Weights of a small transformer language model: untied embeddings, 8095 steps.
MLP neurons of a small language model. Each row is named by its layer, matrix (gate and up: input weights) and neuron, and shows model dimensions 432-559. Each number is 128 + 24 x the weight over its row's rms, rounded and kept within 0 to 255. Numbers have three digits each. A neuron's up and down rows have the sign that makes its largest values positive.
After each neuron's rows, "fires in" lists the words (lower case) most often at its 100 highest values on Wikipedia text that the model never trained on; "fires on" lists the tokens most often at its 100 highest values on Wikipedia text that the model never trained on.

L5.gate1078:138137119183069117140104143133170181106093106124144091120109103130113123128128144140097100132120147143075147110190162139092160113137092125077125141109152132148090124107123081118126128142140132127154085111144114104107118151164151107087106120145147134172149120150138116140095146112141102129141139131156127124115183115153110138120160126190118162156157142141092139119153137087132119125085
L5.up1078:117137122139095175148131156105091122138071141115120117146153091120096146129138107133150134078147102134152139132153115134116144129094108133133134125113117138123145136121147182111171126176156150136126114130107121118112099118125147152105107138067140134102121119113108112119127167124107134136174103153123117162118163147143129122127138139119132120180112117115105127134105129130111130123118
fires in: "a", "one", "where", "who", "an", "which"
fires on: " a", " one", " where", " who", " an", " which"

L6.gate1512:085116122133123124087113129148093131157149095077096127118127121138091129174168139101178139131121165113135110106119061219116118110138109133138093105080123139134145122116097194134112132122122120104080105168090156108142107144127117112098149157108114141154104158120175114165145126128177111106118127159089124140145137079109106118110144141106119116114130072106179178153148144120130136089140
L6.up1512:169161129155110162154063123117136086096177131098127125138149164086141166108091105089131117171158130119120181119100116112134139132152126124119118121157148146140114122119107124167095144156146115157107164142086158118082092109186120142162174131128134116097134107102112106156143160143149099107148117154136125131083139136118107159154118132125145137145120153134138130154105127118148099133110
fires in: "on", "at", "in", "oak"
fires on: " on", " at", " o", " in"

L5.gate1480:080120134128142118114120148097093145096087124103129104140113081122166130147077129150094140128085121156107133175138106092076126182159147127142106123114103102094086067101119126104148157131124119103161110119198117112120096149134130125106119161140127115145118137106098099150100145136104139157154107178142161127135133141125121100167151145104089132158107134110105159119142153106112159164132
L5.up1480:097081104150125132130122121164096148116137159138143168110151122172116124154131136119166095139125117122158152092125091135105101144095111141084117149128099112120104131111119124148151128136117108125081117157103129094117192133138130109124092156138123174141117174118112095134090139127094127146147151126153109094127138124145194096144134146118151116153155137137093147127181136146145133119121
fires in: "he", "that", "who", "since", "i"
fires on: " he", " that", " who", " since", " I"

L5.gate1103:133130115148114127131096145113129179135120091137119091112129094126109126155165144110152128126139130150112124144129156123084138098113181146135118114131132110115192170112163161151095087078071116165121119151095109102083151136087168130119083086115178135129126103135126152168104135129145135153108127126111112109120108079122153156155141150148100111149124154100128089110114139111119160176140
L5.up1103:120108166103156117126116145116101130123112119172116170072114115155150121169137115100109140126145155085089126127105129140115124123133120150135079157116129125147140143089094126162098109106098132106147146138142100160100134130132140163081134087114116132146120098126135129124091105112129118148129117141115149117097138100135140117110129137129179152145155149128125210113094125138155109131090
fires in: "of"
fires on: " of"

L6.gate1470:151126204162121119123127119117102139135132114119135097103091159146060143132133139090146097153146132140137144131126179148172105103116162130165145096140153128123128153137134132164136142147119164147106105100104140089137103166080112101118127169127116145135125165125087105142100113086141101156146135152161132122115093124172150113100140127112183145120120127138101136138136173096176137149152
L6.up1470:126081119101123180157080183160144130134140147094128141131100127145118161129143136129087134120110145165118149143147173141132142135095142132117162119108135143126133124131118115118126073114150142076178132118146129115146126130100136093095141191111113167184147091129129120146146141084105140158089145131113124140108108143096103074144128125128113150135131074107154143093132131191171101110122
fires in: "can", "would", "also", "will", "to", "may"
fires on: " can", " would", " also", " will", " to", " may"

L6.gate145:148121117162126144102108110122100130141157121095106091082118116112120087164117115124055170155105173128124155136148123136138125142142137158093110143130094138156185150106139102168135098122102123115156108103151148122128148142155179098082070115128154152180128146130153099144118158132106128143090113084138116147096163117117097133151150147152115097133151128142093155087086146131156112124126
L6.up145:113154143130148137135143143118132158155104123113147134146122104118146126109090102106131099149089090163125131130128125142106124108171123109148118106118120102157166117120071093112142078133122144126120147125099114166113141139132103117139165118075152142097136140200132141074150129129097170129136137158117117149126146140136142154127161121156129121118122094153137156138106122102126124144129
fires in: "which", "one", "that", "an"
fires on: " which", " one", " that", " an"

L5.gate1157:091144125164153111116114101114124171123164101102125129116125078110122058139120131182122108147124146133122141137133119179146078121144118168149116112163207152133145169114156145106085135127105135127118150131122104110128089149121137155102078132150131108088154138108112174083129144133121151118125120149144138128134151097152125091103165106095159110176087087153136148149127146055165132117121
L5.up1157:127148123144110105078131145126102167125115116102092107133113105132143090137105127143122110141144142178104089116122124150096151129106105080144155145122110180191087129101106128137118158116112165173142175104083118148120080136169139141177188097125148123120120096111154136147130130159129108111154148155103224132126114113137137104095133106144135174143115088143107091144136173093132104116112
fires in: "in", "on", "at"
fires on: " in", "in", " on", " at"

L6.gate1465:113157132137151097114157150146151166118124055100118150137109120064155138138163142090130138131095153153197139185172150135153088148101087190118152133151123099126170112104129101177134115141115068119139081120168148117132140145131122165152115154158137093143094154133110133148181120115115108147120172150122101099170167157140149131156131149078168126171105109159131107134168114121193115173181
L6.up1465:138109133160110153122123162105082171131099138064146141157142136110105140141158123134114151188063128099123065161159146146109136180113124117149113154121108167136104088111130136143143149099101115152128117118118133122126112110112105145132131111131125135148113130128126124113109150148161150106116136132149111111133133165129138161139129156118111134125129087158135184128095119127096147142140
fires in: "as", "also", "was", "one", "named", "on"
fires on: " as", " also", " was", " one", " named", " on"

L6.gate611:129111086116132104128133118152150107117160146141107120157169124140120161124093143169169124118159154168116115159133155144157137156146122177098114116137110114133156161146132131132165121112117149123149120142159093099108113162106172102122097146142139148138118107122154144134095140123120128155176128146106082151107109100133128142146117153096132086123159106117120132135134115129150118106137
L6.up611:131138130112139119125135143147143102065121097133125142100103125112132114158118145133204124127163104134103147169098174163122159125155131144079108111093156135077123106098120130133089161124100116155128153119115140130132162136121160119161132091123138130136157095122125097107102171146122153192116102147106153152143151152105140108162122117127105115139112141131082141111125098158155125126140
fires in: "of", "allowed", "made", "most", "allows"
fires on: " of", " allowed", " made", " allows"

L6.gate1021:130090150152175145137096139056130121176134182127107124155125118110112192120161163113168121112083091119117128147124101147085128163145132114174116171127126106127139103114139124106180088148121109118114142092134100203113158129119154137121099155119110116115122126130114117156131132095130119110138159169162103119087199120108145143082120161126133163134114161138124154146128140090132159148159
L6.up1021:121136117112154110122181085133117110136128134152125155190108123137097141122130124184149111104122120173090111107138152149110108165084092111131087155115113111069110110136136158131131133188092086110125112108103112148159095164068100138084090088174133123122130091128098170149138173081100120137136101063096166120147113129082156155117168151114119141135123114152145080131086145148127116132135
fires in: "his", "was", "he", "him", "addition"
fires on: " his", " was", " he", " him", " addition"

L6.gate1037:117153115172110122137117128158121125138138121149137133111111117128097152108120125132116127143119154139118147128137132112065113151135146119127123192152125097141113119149182130144118110129110120133132160096121132081107157114141124149152136121126147137109120126113103117118151124093125132130144146148187166120144169093113119172134134140152162136165089149133107099119069113155120077155077
L6.up1037:085086166123118120097119155110132137134090144144112144106155121116136120129158142133120152185091162113132113074150132158155120096131149128107094143103102128110160110151143152116175122108159102161131145153100146087164149109181108109143096149127144134146114101123119175137091192126114138133133164079142157082105128157125147125127073097134122117143120109170124152133109171126141143146099
fires in: "in", "an", "a", "this"
fires on: " in", " an", " a", " this"

L6.gate1429:123142171136134123121094148187190103072120133106122127106138145099107149114128124148123117114142105102182157136161137152136152146144135115149107143142163117110166126130116164124115139149084074113116076149124127105144151113108095153119161153100131101102109091055116131109143118126110136114123085120112079099139113138085126118115165127108119129122154148096129129150154123133091151114147
L6.up1429:119097114127163154145137124122122172129114107138186176073082091139154138166139098150115124109154172139142108133162115159139097131129130131150134143113151128147114101146142149139180119139136137134092135109109153123107161136145137120123140191167108107171108109140118133118176102138094134083120151111122096097121107117107162153119148120110099134121143130127133124129149114157099120119151
fires in: "at", "oirats"
fires on: " at", " At", "ats"

L6.gate455:118142131097119132123154088122143097113140160134164129108193161127126106158124151129132157111101074111164111109161092130115109116100163141134073121108141074095106108146160125160106111155095131082104139118122131105095139166180104116136101133105103138184119075150158124140118119129151138131139115112158124082104165109139073107173143162143124105109104165104159097138107102121110135129129
L6.up455:119135207112144118146105096142165141142104075108125115168140119116128130142186141095143100135089115156155140129084121109130137092118083155127144101122116110135137158108150154123125139150114125149034118147115104166149108092089114142154132147132104085126105170131127131111119116115168088088101140115126112160101121086186109156139154149109147095148099130140111127123097168106160110098123
fires in: "for", "on", "in", "to", "at", "from"
fires on: " for", " on", " in", " to", " at", " from"

L6.gate853:132139154108105140062143138122119119125145046060131120095138145177143134168161119095100159176116138076148152113125147117131150084161132149150103125114112088127128097107108073170130130181109084128124107142143129139102107142112165097072162157169132123135140184094129130161108107117115132132084099123163102045127124102125109097155160108136113156150145133117168137163143124129094123143133
L6.up853:143129122148155138123169128096119175106160111104107119131105138120156113189143125079151123152117045180140101114129121096103144155149114126129129118088144104110114129137101104089118114149127102141156137154095140159151106125127091155112142094164127140139126169151069169137143100105122141100122143129140167080131172135177137150111120146090115134190119117094158157140117140147154116109134
fires in: "to", "a"
fires on: " to", " a"

L6.gate1130:153062130083126103150121119131104135133134126148094074110121145086112089131154143140170150138123137125182105136143111099167094151125120132163138139128157153112147129141141130101069119162146132114145140154127101072121091134136139110091137135089103118111140119132102131157109124130122081103170111154080113121155080065118159095097192145141154129127121090134163118102106180090133131126183
L6.up1130:101116106181131122143128147151101141104149118106138103167152099134104161159121126133121140159118103155145123119124086141130154134131150115122164120082162162168135145120128156090112114119156146183154144117132118122156173113164108143139146097127152133111130132132123142126108149092123112151152119113143172137123115079121163113101152108115144137181136118121088099130174132121119108117132
fires in: "on"
fires on: " on", "On", " On"

L5.gate917:110146129198143119142131123123137112174140122140079147153114111104128148113152173104130112119115102144135159116115158163124129091169144129164116139169128144130159112153147133143101098091138123161141102120130110146109090121125148098085131113111113142073116107129119118148092137103144123087087141153124130113139134133163133068135160120142144141114112133108123119108096109152122154126078
L5.up917:130095104132138109124130144155135176123126129116119153087117158158129104104150116108107137138123100149100110178100175184170109108155144138117078136115112094102098124132122120146156093117127128123129142114137124123149145108137174126154168131115134101165115175106144111145159123098136134126077076140164121154117135169108108116078154092051131105153155088150139097156126161149119130132139
fires in: "to"
fires on: " to", "or", "and"

L6.gate1449:136141105111140113110098154113171131105093095126130144096136088099102122155063142128080110139093119109139183141130117157129093150146097095134135099110126154148184137126133132115123100124123109126140104127155181167117147160123116173137116159149136119117060110130105111068141114110115124120145103136161101145103122144110126126140132108099107127161172168133136151106111159125106140136107
L6.up1449:144132165083124087124105155121144149154087116180181144098098094124133086154128116127107096117124108079127132126117130113127129131072113157129123101149172120140123139125121145124128117143134143114139130127126113139116126161134119135142107152146142120119087116109104136100169154128153129147156084144101144131138124118139124121138129150157097137105155132138135139101161126109096128117162
fires in: "that", "which"
fires on: " that", " which"

L5.gate788:131114093177154129112137148138158159100161097140124146142118162142116131110097114127151169134161126180101124156117152152111124128168116097200122167114117094127130138137118123151155109166111121137123164095133130123121103120091113127120171113141072115115152142124112137117132130129127121136146097110155128139130126119128141139140153172104118113159137128096095091150131105114097105148086
L5.up788:169158144188112140171155119111104156085099137095099159128110092156124127125125115179155142115111128160146105115113170143149146139143157086130155105146146120143119134122144120141147051118124139118122135143124126107123119116109100096088141077111086116135159150126101174129100105089138136151102107118152115171118160125118155136122102168159096150140095138108083130108120141075097109123126
fires in: "on", "known", "according", "political"
fires on: " on", " known", " political", "On", " On"

L5.gate534:119132111165127112101124111130139138106124140112148121145163159169118155131145141211165065128047098125148186141195163131094150140101107117144069147108171121090093122150173115151114135152095096108100130146154065142125075106091128135158106099145132145088142144099116109152154155105127105114071135167133095113082171133157113146113105160123130142149150137096159124111133134156151119165099
L5.up534:100143115111145127124156167133162107160156135104124150111161148112093125122095088122100145121123175120154123151113099127100111094130166111131134143123203162074101120156169107176105115114129109090161178129122173135145123139096122128087113106131097117123159144080091135092167137107173135134076099138135084103127103130100156149161073149090138110126095129144112109123179132094151122149097
fires in: "to", "with", "like", "as", "other", "than"
fires on: " to", " with", " as", " other", " Like"